From a checkpoint of a small transformer trained on Wikipedia: 3 heads of 64 (1 for keys and values).
MLP neurons of a small language model. Each row is named by its layer, matrix (down: output weights) and neuron, and shows model dimensions 144-239. Each number is 500 + 50 x the weight over its row's rms, rounded and kept within 0 to 999. Numbers have three digits each. A neuron's up and down rows have the sign that makes its largest values positive.
After each neuron's rows, "fires before" lists the tokens most often just after its 100 highest values on Wikipedia text that the model never trained on.

L2.down130:530487472463386435505438463445489501448439567562486509429416580571417475488465503534627458335562475437439504544483503466463496457570547425486496495454514500496541528501549435512553429502497537492508525497521524449549597482453588488447495525501496515509483487459466542438552481436527503470
fires before: "\n", "\n\n", "=="

L2.down180:530484424481458424478523469443427469498552541458424506572581502428552517503506452675476524394459531527565469527510426495524448452542511490473463480544479552442405473529438464490531531479471469526530516634480454450460439487421492501481497536441481526595514439510505468500535452440487544525
fires before: " ", " the", "stit", "c", "v"

L3.down20:593435490541470526481527477514465517591528471550448563419442473528498509507493513519583499510486542568455584506413472568479575405469444441549403438473516499599414599490380473514483481508528528458443503466519502510500537577612614459491458411537574410563504504532522507461500524527480529437
fires before: "ad", "ack", "act", "im", "iv", "av"

L2.down182:554486333466540449493494507525457498510446519473497520482521521492442524472459420673510489483513482474545488558523484490477474433491591510456482506533497523474470474479508447536516411516585492481473509543529505503538510525489489549532474446505545525527497522459491469434492478470411494484
fires before: " "

L2.down203:511423512508321487450449529499466479483481608605508518472430536560422430499417507552559392407554496436426437490486481468572461461587556457503495560529511537443511573466580463534541425501461477553482524535549493501544567489520547505402465520474435538510499417488479510408493467443608455469
fires before: "\n", "\n\n"

L2.down32:515577366530461436536478483512428483461448568487508541630433465509464517479528499630570425476512407588432544470440549531530500438540528501474498494412510514506502484510473544372571399494489496538583559600491477512496493536467504404508479577462588493431550481534522536510506548510533542493
fires before: "2", "1", "ical", "ic", "al"

L3.down264:547504335502498511534493527472484481538523548481620502569532520506538482576530440435561383528542426493495547482469500492481551507427400477490491503425546512564536564518519585477619582429561476550488499502515438540546618507443544503544466481510500466575497484515571485440539518494565460407
fires before: " |", ".", ",", "–", "\n\n", "us"

L2.down280:523448495480334463456446538471481499481459581587494499473414538531446433484393531550558424405567474444456470515515441523522446479571544449505524564528512530473507557484565455536528424506481464536487538507544480497551552474539578501394456557505430554525490441459428515424501495429586455475
fires before: "\n\n", "\n"

L6.down156:520549406494475461547509545516454580598560591560505539608411519422456532489512441608500474502469471504549589431449455577525437539474517529419493450522584542483508404457562547508550553461556512432431544504477508444460456520503481537480528485431550500544568488518494541566441542477419544539
fires before: " ", " Ind"

L2.down243:377512357580523409506458501563536545515533578410463539559532538446475505517541513650491526480552474528496531454441496501512494400540564523483497564472446564524549438601566593505508512550473471475489516506471464603513538522503547514533474438452470489441472429499435515538472481504392496511
fires before: " of", "ission", "and", "un", "ander"

L2.down258:504448361502467540572509504508501567558521477525433576514443462474538491499547419608557443449583516492504557460504463452488482430498472436462480520545491552425434554505492420388483490476528525593519536475507507534527543523499457439499537531541615565445540496405404473513452406505550506516
fires before: ",", " |", ")", "),", "1", "9"

L2.down114:551533438495489423552458551429477515581507552500493516492495492486519508453603435582591553500574398512574513452463515482522513437479512488497534453512306537521483503581449518558543454556454587504465518509502467500488513544515486539456475510538562557513558471474507648577562481517523547446
fires before: "any", "an", "le", "os", "let", "ar"

L2.down167:501562409474573552546437529533486514525496502450458513519487480496535544517458468696504525502463551577484455591436464480500519463506452506480530484451554508512504487522530518492472507659515513465457498560545494470432460528448529456505509512445470535555401435510478558513463509504518464496
fires before: "-", "ber", "bum", "ab", "th", "g"

L6.down46:510550454495453499513598616549416507483641551508485449488408463537526444492526569506447515455516448568540559513550476558536515485513529536536521522494575576547461428484512546565547532555534550433522476497505488488484504559471527467547548467357548504580555493535492453477458519484513535499
fires before: "ure", "re", "|", "ral", " ", "er"

L2.down158:421476352572487498485519482482569562481471528458562515611501566502477532539510520613516503590547501512596497481408519428385450540485565530417517553470407565542529523495517552407567518535466481481584502535518446534487580541464439424483441491499467473493494428478490558533472547537372476448
fires before: "ission", "and", "it", "on", "un", "ander"

L2.down17:618441350543526560566438449441562538572520457503516433477463552472502498528408395559473566490437440431506479484478499527499534511554501523573519476440573512431446543412492414545560471556494500397499510468486448445455519507542548538510452508551560432511524434496488573509499519500515552444
fires before: "ack", "ad", "ue", "ood", "an"

L3.down139:532476399439514560536535527488402457512511643551535536476416462566409536458498510579557344478481449520419501517479528606565565449489485505463423518508507553573507400523444556425550542511448506513485469591520509518482430500474471512511515539502460483483554425498489486552519519428557541508
fires before: "2", "\\", "m", "[", "^", "d"

L3.down187:533431560386460422510504520594561569501512464496504526476396509535518495551509535385517540503526445525490470386493425418379498460440495503517485604431518465496487492426489510471452532412530449566415527480467441558486474442480504548486498502460477509469531487439516506440529558494524507394
fires before: "\n\n", "==", " and", " of", "ack"

L2.down27:536507488399347504422475546493461524473504583567483486444441538529477426519430561474520436384650492452487453549490440481568490503576535419499554496486583543453500584530616450512574485511528511480479510503534462458509593476574580491402521557506467552542453516494494538434451485461549504469
fires before: "\n", "\n\n"

L2.down44:518519592530425540499495509454486556544555520462462427517489480493585458538500505549562454516503526460463516491436518448524488558468481504587508463590429466461475544511590494467557516486505507470403548502603501574559429425531507385457507534585574583452494352546530598535571532510425527465
fires before: "ord", "re", "ount", "og", "ess", "om"